Weights of a small GPT-style language model, trained from scratch on English Wikipedia: LayerNorm before each block.
MLP neurons of a small language model. Each row is named by its layer, matrix (up: input weights) and neuron, and shows model dimensions 128-255. Each number is 128 + 24 x the weight over its row's rms, rounded and kept within 0 to 255.
A block is one neuron, or neurons of one layer that tend to fire together. After each block is what it responds to, as a language model described it from the Wikipedia text at the highest values.

L10.up388 [134 138 133  81 121 161 128 141 126 116 151 115 130 115  95 127 116 162 167 123 106  81 126 119 122 111 149  79  99 138 163 138 125 154  95 119  97 137 106  99 140 155 139 147 143 155 100 102 155 133 106 100 127  90 142 117 155 109 165 112 134 154 120 135 158 135 151 110 136 118 101 124 155 124 113 113 126 133 170 142 135  72 136 104 100 159 104 112 111 152 119 147 141 135 140 161 112 150  68 155 121  71 147 141 126  81  90 153 108 136 104 164 135 127 107 139 173 141 160 113  86 141 147  94 126 128 128 137]
L10.up653 [ 95 141 151 115  67 145 123 117 149 121 132 107 157 130  89 118 158 162  96 130 118 122 121 134 122 120 113 131 155 114 125 130 132 154 133 113 139  95  90 124 131 144 145 121 164  99 180 108 113 133 125 148 126  86 118 139 135 107 138 142 147 134 134  71 111 154 154 146 123 126  92 148 162 110 115 119 150 122 127 118  94  96 141 173 127  51 124 152 116 121 168 122 145 109 111 103 109 118 141 112 138 117 122 141 120 130 160 111 108 132  98  90 160 147  81 110 133  99  99  93  81  97  70 143 139 147 145 143]
Responds to: Word-initial J fragment

L4.up99 [145 115 106 144 113 128  89  94 111 158  74 128 109 123 144 121 157 127  83 130 171  99 151  91  79 124 115 102 126 115  49 137  62 136 197 131 146 143  73 151 118 162 119 179 118 164 127 127 130 136 115 115  89 149 132 148 145 182 122  84  92 124 158 139  85 138 172 156 114 122 114 127 112 108 139  86  84 105 164 143 112 132 169 168 132 117 184 191 145 105 166  57 132 185 135 160 141 150 109  78 125 140 122 172 107 110 127 139 135 131 136 131 142 100 151 106 137 118 145 121 120 129 131 145 119 110 147 159]
L4.up124 [128 108 140 108 106 117  93 117 136 137  87 147 109 118 102 139 176 110 182 112 117 129 169 143 115 118 136 140 143 141 115 156 141 130 138 171  87 133 123 148 171 134 174 136 104 143 118 147 148 127 156 122 116 168  83 110 136 134 152 108  81 157 160  93 146 104 129 155 119 104 108 120 161 140 180 147 152 132  55 122 170  99 107 138 119 103 115 121  93 121 119  73  98  95 126 108 106 126 112 129 108 143 140 131 164  97 132 117 121 136 163 136 159  94 122  95 122 124 164 123 133 167 142 158 141 128 157 127]
L4.up368 [114 127 108 171 132 145  92 132 165 161  98 133 132  91 137 136 151  81 155 137 150 121 136 135 109 111 147 113 138  94  96 192  75 107 159 119 136 117 148 169 142 130  79 108 144 118 126 104 109 153 160 100 134 126 131 120 112 129 145 134  83 129 150 129  99 121 113 176 148 150 141  94 133 110 163  94 126 117 114 128 126 123  96 135 129 167 139 157 148  97 104 153 133 142 127 123 159 130 147 144 125 147  94 171 140 116 107 126 153 118 116 137 133  93 118 107 166 114  72 108 129 149 116  98  76 122 123 143]
L4.up409 [131 143 119 182 134 132 109 115 173 143 147 110 138 120 117 108 180 119 134 134 115  73 101 117  82 162  98 144 146 147  92 117 121 153 169 115 134 149  96 136  94 125 108 107 109 124 125 120 168 100 111 112 100 133 122 149 133  61 128 134 130 150 118 108 137 121 112 145 115 114 145 169 126 153 128 146 175 134 130 156 136 171  98 126 192 119 157 128 100 121 169 142 137 126 128 126 137 110  64 136 113 144 131 167 173 117 117 122 166 114 170 117 137 114 142 174 118 124  92  82 119 100 167 171 132 165  94 175]
L4.up452 [136 100 101 160 107 109 109 128 106 128  74 171 133 123  98 115 142 134 131 119 117 125 121 119 136 157  98 126 152 120 132 132 120 121 151 170 156 106  92 149 153 157 144 159 107 125 164 103 103 127 199  85 118 135 105 148 143 150 124 137 140 154  96 136 144 121 139 156 129 134  80 172 141 173 136 146 174 112 131 157 123 128 158 120 114 127 164 149 123 160 145 133 135  96  92 106 161  94 111  98 133 135 100 157 180 125 142  81 123 137 144  94 101 110 110 135 119 129 150 113 111 121 135 177 104 150  97 129]
L4.up505 [109 121  97  96 114 138 131 189 129 182 136 129 120 104 149 124 144 121  76 150 128 158 101  72 171 133 131 108 134 178 135  95 112 152 131 115 108  95 139 119 105 159 130 158 117 100  90 123 124 133  92 125 153 115 105 133 112  98  98 111 135 118 144 109 133 157 159  97 107 126 147 111 113 141 148 105 105  92 121 137 144 144  95 135  89 145 124 105 145 119 110 129 132 151 101 117 172 124 106 124 147 103 100 112 152  99 123 174 140 152 119 132 117 131 122  68 112 129 149 177 128  96 124 137 104  98 119 107]
L4.up543 [113 121 155 115 111  84 102  94 145 173 100 132  84 106 108 165 133 127 178 133 101 146 167 136 142 122 117 124 160 136 143  78 129 109 128 126 125 112 158 146 126 133  94 134 145 158 122 113 126 167 149 117 138 112 132 107  69 123 142  96 119 146 135 129 115 131 174 158 136 110 104 116 141 122 154 158 106 121 148 114 159 133 144 118 117 127 108 101 137  36 141 142  89 112 119 129 138 117 147 124 126 127  89 156 116 108 107 144 140 108 139 115 167 115 161 131 139 141  96 165 133 107 103 127 142  88 161 119]
L4.up675 [116 137 178  80 152 113 119  52 147  77 129  96 100 145 132 163 123 127  90 109 115 144 134  94  81 102 143 138 156 131 108  65 110 103 120 186 122 152 100 133 131 131 153 129 113 110  80  94 137 105 114 122 142 144 152 144 165 151 143 161 144 163 126 105 123 143 143 116 117 160  77 109 158 111 110 128 103 156 121 162 136 101  85 141 155 104 117 154 125 114 154 101 180 135 114  85  94 148 115 127 139 115 134 116 110 168 120 143 133 142 112 122 159 127 151 142 103 131 144 126 120 144 124 151 165 153 116 112]
Responds to: Mid-word fragment continuations

L9.up100 [109 116 125 142  89 132 120 131 150 138 125 103 101 108 139 179 119 148 150 125  96  96 133 110 135 151 148 164 114 164 141 133 129 127 134 139 117 138 136 152 111 132 131 136 129 131 133 127 151 134 155 140  83 133 144  74 157 108  72 108 136 124 182 112 118  82 155 107 124 202 135 120 128 121 131 144 121 117 154 126 143 103 116 131 115 116 120  97 102  77  84 102 134 133 133 116  74 133 145 147 174 138 181 105  74  91 159 126 156 136  95  69 116 128 181 136 120 140 145 113 107 100 118 133 133 113 149 170]
L9.up498 [119 113 139 147 136 138 122  78  95 134 132 112 130 176 186 166 114 117 171 138 102 155 132 122 147 143 130 143 130 138 100 104 124 119 132 106 116 141 150  80 123 151 105 119 142 129 117 123 137 119 129 142 105 129 142 109 107 143 110 126  77 134 141 168 127 113 150  94 143 122 110  96 110 171 159 143 132  85 148 122  90 145 119 136 153 130 122  80 128 127 142 105 148 151 130 162 106 131 106 155 129 126 103 134  82  99 164 142 138 117 119  94  86 139 146 125 122  79 107  92 128 131 137 122 165  92 148 151]
L9.up804 [107  66  96 133 137 132 165 120 161 133 110 116 158 107 149 123 112 142 123 121 122 126 147 154 155 175 169 126 133 131 157 132 158 112 143 160 100 156 101  96 127 125 178  87 195 101 141 122 107 158 107 156 140 103 124 108 152  80  98  90 139 120 137 134 132 108 165 159 132 106 145 168 132 148 112 160 134 130 148 135 105 155  83 167 107 116 125 148  81 154 132 148 138 169  74 128  70 127 137 160 102 120 148 126 112 103 168 124 136 172 123  90 125 108 126 137 123 131  95  92 127 172 140 108 121 124 111 130]
L9.up911 [ 98 119 160 162 151  90 104 126  93 162 138 114 138 125 134 148 125 121 130 156  93 149 108 115 123  79 133 146 121 109 134 147 163  67 148 111 144 119 121 132  70 128 121 154  84 135 125 111 156  85 101  95  92 120  88 151 149 154 133 114 119 114 133 119 106 139 118 122 125 104  87 142 137 147 204 116 112 145 159 136 142 122 110 142  79 127 166 150 118 146 139 106 116 122 113 153 125 118 208 120 118 137 132 110 192 110 127 113 168 117 173  60 172 115 151 168  99 174  97  89 131 134 124  92  92 100 140 130]
Responds to: Main verb endings

L4.up15 [158  92 143 152  96 140 190 122 154 186 126 132 138 132  94 112 127 130 179 147 159 132 146 140 130 130 136 156 118 100 147 173  77 104 150  90 112 102 122 160 153 149 163  76 146 131 110 118 130 123 101 124 146 136 136  91 128 126 111 132 149 156 130 159 145 145  89 145 168 140 119 111 102 125 130  80 167 112 127 144 142  90 127 101 147 121 132 181 141 205 130  86 111 161 132  90 113  86 104 127 107 144 155 147 102 125 123 143 122 132  97 114 103 122 123 153 138 115 129  93 117 156 138 144 134 164 142 131]
L4.up62 [150 125 141 111  92 155 112 147 135 150 120 120 175 147 150 157 132  97  94 143 116 156 169 146 126 127 103 113 147 112 139 131 137 130 108 136 174  79 141 118 152 159 127 137 110 108 112 128 102 120 117 140 143 125 162 134 134  96 148  99 156 158 161 148 137 154 157 123 140 114 131  95 114 132 123 123 106 168 166 127  75 123 137 150 157 120 105 137 130 114 154  90 113 103  82 138 130 136  87  93 126 109 117 187 135 150 114 166 151 103  97 139 174  75 153 152 124  98 133 163 168 160 145  98 114 162 129 165]
L4.up70 [109  93 145 140 138 128 134 112 157 133 131 116 111 115 143 138 158  94 136 154 138 120 140 136  85 153 134 133 149  91 100 129 174  79 133 148  91  96 156 147 134 113 136 157 114 149 146 152 149 121 128 132 125 113 119 156 153 163 192 132 123 146 117 102 148 107  96 131 162 143 155  80 129  99 122 129 143 120 130 147 117 115  99  94 157 107 119 133 103 107 110  98 119 132 109 147 107  99 146 144 152 113 123 198 122 177 151 132 107 136 168 133 134 117 146 164 126 103 160 107 131 181 114 126  94 131 120 127]
L4.up208 [116 168 107  92  57 128 153 116  99 130 112 139 117  96 136 108 118 101 112 150  81 176 146 124  92 129 177 153 136 133 167 134 148 110 135 138 110 122 135 139 160 115 150 112 117  99  96 118  93 162 131 121 173 147  92 124 148 138 135 162 115 140 127 132 100 128  97 137 110 159 120 137 136 102 146  86 153 113 177 126 112  81 125 124 141 148 121 160 111 158 153 132 125  86  99 156 137  72 143 112 140 152 131 148 165 124 116 116 146 149 141 145 104 113 149 129 176 102 166  67 141 137 123  82 167  69 132 113]
L4.up359 [129 186 156 148 119 153 149 136 166  97 128 102 146 104 107 147 166 114 126 112 149  96 179  94  92 122  99  88 112 136 115 141  84 140 128 126 114 156 120 135 132 126 150 117 100 166 150 113 152 159 129 123  80 125 140 112  97 140 125 154 108 114 118 122 110 149 101 127 126 123  88 121 129 137 210 146 110 129 168  91 104 146 122 122 167 136 121 124  97 115 106 114  79 150 130 156 171 109 104 101 147 152  97 139 158 142 111 116 168 100 164 130 127 113 131  90 151 147 138 116 149 133 151 156 117 135 117 166]
L4.up582 [143 122 122 133  87 121 167  95 156 119 143 129 130 141 124  97 139  97 150 130 132 129 181 130 128 125 167 167 115 153 136 154 157 138 157 166 138 159 147 145 159 123 139  96 121 155  81  88 112 123 124 147 133 126 108 142 154 130 140  91 116 148 132  91 125 150 141 176 100 153 149 116 117 112 100 149 183 103 130 171 108 134 141 155 137 114 104 167 128 129 142 137 130 136  81 104 132 103 151 164 101 152 156 114 169 152 128 154 111 157 100 105 133 117 115 138  92 157 106 129 171 132 110 100 145  78 106  84]
L4.up606 [134 106 163  92 148 182 139 121 139 162 114 134 140 122 150 139 118 130 143 156 134 129 139 132 117 101 140 169 150 136 128 138 128  84 140 123  86 130 125 105 169  86 148 127 153 110 169 153 121 142 127 142 113 127 150 121 104 112 100 162 133 118  90 107 135 135 133 162 140 122 154  65 157  90 141 124 137 127 170  91  94 143 128 149 149 137 123 130 125 148 118 101 137 127  77 172 130 107  84 119 129 101 152 162 151 127 108 109 116 119 147 134  97 144 138 160 147 122 144  97 128 133 123 162  56 141 160 100]
L4.up844 [133 114 134 118 108  89 123 105  92 132 118 108 134  78 124 163 112 139 113 137 126  85  86 151 120 155 150  97 141  86 144 151 180 133 102 127 149 123 121 108 134 137 119 126 108 186 111 145 161 147 123 129 137  91  82 108 164 101 134 154 161  74 107 150  97 159 108 133 130  99 142 111 124  94 120 139 148 107 112 134 111 115 104 115 126 127 132 121 159 124 141 121 148 110 135  96 137 141 118 167 168 170 131 161 149 110 141  95 107 132 172 116 106 163 141 149 133  88 130 130  91 127 179 140 137 120 128 123]
Responds to: Sports/table data pieces

L9.up128 [ 87 124  83  95 128 143  90 137 103 126 136 139 115 144  97 143 104 143 119 165 126 132 129 121 143 159 141  86 134 134 119 110 141 144 136 117  77 167 114 116 146 124 158 119 100 111  94 126 127 150 160 159  97 168  91 149 137 126 118  79 135 149 169 108 109 143 136  91 124 126 132  94 117 144 173 105 138  89 105 136 122 155 131 122 129 149 134 118 178 174 124 117  93 100 148 142 141 109 128 132 131 153 107 124 153 151 123 101 170 146 156 163 165 136 142 128 153 139 147 128 102 119 122 152 159 116 106 154]
L9.up629 [140 116 102 134 130 123 111 183 136 189 106 111 127 126 133 123 147 105 137 112 137 140 142 100 111 139 162  91 134  95 182 115 127 133 162 161 110 134 143 127  95 167 122 117 100 163 129 140 155 155 129 120 161  89  91  90 148 123 150  87 133 136 145 140 115 121 120 157 172 146 194 134 135 122 169  97 107 109 130 127 137 137 137 159 144 148 101 151 168 153 105 144 131 142 122 145 144 163 153 128  96 100  99 121 110 124 109 131 142  59 124 100 162  85 156 132 128 129 180 113 119 145 186 144  96 122 173 118]
L9.up908 [148 158 135 115 163 100 120 159 137  94 150 115 145 176 105 114 135 108 112 143 132 139 134 121 132 168 132 150 117 145 105 115 127 106 119 126 152 155 110 115 117 123 124 126 109 166 128 155 148 133 129  87  88  99 121 118 184 106 127 138 124  92  94 167 141 179 123  86 133 175 119  87 127 117 122 155 173 142 135 128  97 137 140  98 142 150 201 166 146 113 130  99 133 110 119  94 202 104 112 150 109 178 114 171 120 118 131 146 124 104 114 124 131 127 123 131 137 153 130 151  97 111 147 121 125 126 137 123]
L9.up960 [137 103 136 129 110  98 144 134  98  91 149 135  77 180 109 141  78  93 161 108 166 137 141 167 172  99 137  90 137 144 140 139 154 103 132 109 131 117 120 113 105 145 149 101  96 173 104 123 145 131 131 143 148 104  85  89 127 112 108 139  90 126 119 125 124 143 133 134 123 109 143 110 109 159 153 109 115  91 125 114  81 150 124 130 186 128 144 154 147 123  82 146 104 100 157 146 129 111 131 157 130 126 133 131 150 131 121 113 128 140 126 171 173 138  82 162 124 139 129 126  98 129 123 125 118 151 151  96]
Responds to: Possessive apostrophe

L4.up92 [118 139 106 120 109 156 138 125 151 107 135 125 160 143 135 108 140 102 174 138 116 148 104 104 108  82 124 110 125 115 125 108 156 152  95 143 142  97 135 115  95 137 136 142 136 129 142 152  82 143 131 125  99 145 128 143 134 152 143 145 152 103 129 112 124  91 108  96 119  91 102  94 170 140 138  83 105 111 145 131 127 146  70 145 121  93 117 128 155 106 124  79 120  93 143 110 119 131 132 114 160 139 114 188 142  97 143  83 146 110 116  99 139 132 157 145 146  97 117 134 117 129 144 172 140 124 122  85]
L4.up152 [112 122 137 148 118 133 142 109 151 126 117 162 153 121 114 110 151 124 131 134 102 108 125  98 129 128 152 104 113 167 140  84 129 145  88 150  98 112 152  88 111 190 127 135 165 124 154 131 109 123 126 134 144 146 112 137 168 124 133 111  84 112 134 133  81 152 104 108 158 115  88 107 148 103 114 115  90 126 131 156 155 126 134 131 122 109 150 124 109 144 140 163 143 128 146 142 210 142 136 150 110 111 118  91  92 137  70 108 164 151 112 128 160  97 154 137 163 101 161  90 137 153  98 158 119 129 134 127]
L4.up241 [110 107 121  86  90 114 115 132 146 121 118 150 100 116 146  85 109 155  67 149 119  91 104 121 160 122 102  90 150 109 104 105 175 149 165 105 148  93  80 103 131 114 133 125 152 118 114 147 139 122 105 121 125  98 110 132 123 121 134 141 168 140 160 125  97 122 121 112 149 117  76 166 124 134 136 131 142 162  94 144 106 128 117 109 137 117 121 177 141 141 134 111 156 102 105 125 130 137  86 145 148  77 137 146  67 153 156  99 129 114 120 137 121 197 128 146 109 136 122 173 105 121 195 111 137 144 139 126]
L4.up298 [ 91 144 152 153 141 137  91  95 114 123 150  91 147 101 133 111 112 143 109 138  92 151 132 157 155  98 102 127 123 126 118 196 154 162 136 124 111 113 142 133 130 149 107 133 113 108 102 172 114 115 108 122 157 104 171 150 149 146 127 170 116 118 136 122 124 134 132 107 175 145 106 141 135 122 139 122 145 160 119 122 143 154 118  90 150 133 109 122 112 106 171 132 139  59 133 112  89 110  83 147 127 123 106 163 117 142 119  74 162 169 164 132 131 117 113 105 102 110 137 145 113 130 117 175 150 141 149  99]
L4.up420 [ 82 100 135 119 116 151 144 129 116 118 169 122 142 162 153 136 139  95 108  71 160 123 158 109 126 131 125 116 123  83  75 135 144 116  92 111  99 145 137 127 128 142 141 171 120 157 134 171 150 131  95 154 112 156 114 152 159 123 113 112 168 115 138  82 142 126 113 137 169 141 157 132 127 107 150  99 126 135  56  86 135 115 129  89 136 144 144 120 102 167 132 137 144 134 124 182 118 100 130 103 148 132 144 182 123 103 152 123 142 139 175 108 150 132 164  99  79 108 140 153 169 168 129 161 108 126 175 107]
L4.up691 [ 98 167 160 116 129  66 160 141 108  99 139 119 175 166 150 124 123  92  70 122  94 145  99 141 163 141 155 134 123  87 154 115 142 142 156 131  81 187 152 133  95 112  93  95 141 100 114 132  80 147 135  82 163 159 108  91 110 152 132 109  78 141 158 145 134 123 143 151 139 146 100  76 154 129 145 120 137 125  99 118 143 147 106 140 166  90 102 113 132 114 130 102 190 136 114 123 164 128  73 106 142 115 147 112 122 104 116 144 127 133  99 169 119 144 114 142 122 130 135 137 117 142 102 130 103 111 127 145]
L4.up823 [ 50 107 105  98 128 111  84 174 127 127 153 125 147 164 170 132 130  98  91 117 122 153 143 133 124 146 123 151 109 160  97 147 110 137 110 108 113 154 124  91 142 160 160 135 141 145 166 135 143  95 116 158 121 138 138 169 106 174 115 135 167  98  99 108 109 113 166 147 119 134 101 121 140 112 153 130  98 135 150 129 132  99 123 161 113  92 148 125 127 127 138 123 164 152 126 171 122 108 158 123 154 122 133 125 103  95 104 148 171 149 124 126 152 132 128  99 142 116 145 131 120 127 130 141 101 131 109 100]
L4.up989 [ 89 129 145 136 127 129 129 156  93  98 141 114 121 121 161  89 135 114 176 119 134 174 125 110 118 134 146 128  62 132 118 141 131  96  84 132 166 141  93 135 149 147 109 136 129 161 103 146  81 112 123 107 123 139 138 112 110 157  94 132 146 139 103 119 110 132 144 110 125 128 140 105 154 146  98  97 129 131 181 168 157  97 130 150 108 133 150 144 121 184 120 136 148 116 143  92  94 136  96 148 126 142 149 138 161 127 152 121 105  97 170  88 140 115 139 134  88 154 131 147 143 173  99 156 174 118 113  88]
Responds to: Mid-word j and c pieces

L10.up404 [125 153 107  99 166  86 126 161  88 132 133  84 112 161 127 180 133 137 162 112 135 152 156 126 123 128 133 122 170 102 131 142 114 127 129 147 138 145 146 121 171 139 141  92 120 108 105 184 144 132 165 168 102 162 122 167 116 101 116 105 107 144 144 130  96 124 143  84 105 177  74  90 132 158 162 137 108 146 118 145 137 112 148 138 106 128 136 127 143 106  99 127 107 101 106 139 139 113 133 128 124 104 141 100 117 145 137 173 105 107 109 138 158 129 122 126 123 172 161 111 120 112 135 143 128 125  88  88]
L10.up647 [114 148 126 141 126 123 135 128  94 126 135 109 128 112 151 154 131 120 125 150 138 145 144 130  74  73 101 148 153  97 150 152 119  84 157 122 132 165 103 117 110 110  95 146 127 109 108 155 167 144 161 131 140 104 102 134 104 135 113 106 135 158 124 126  88 136 167 130 155 112 126 164 156 122 110 130 118 115 176 170 119 132 111 136 121  99 172 127 181  88 160 121 101 134 140 120 155  83 114 129 126 126 179 112 160  93 118 170 123 105 115 131 124 133 112 117 137 128 158 141 105 129 135 151 143  99 111  79]
Responds to: Adjective-ending word pieces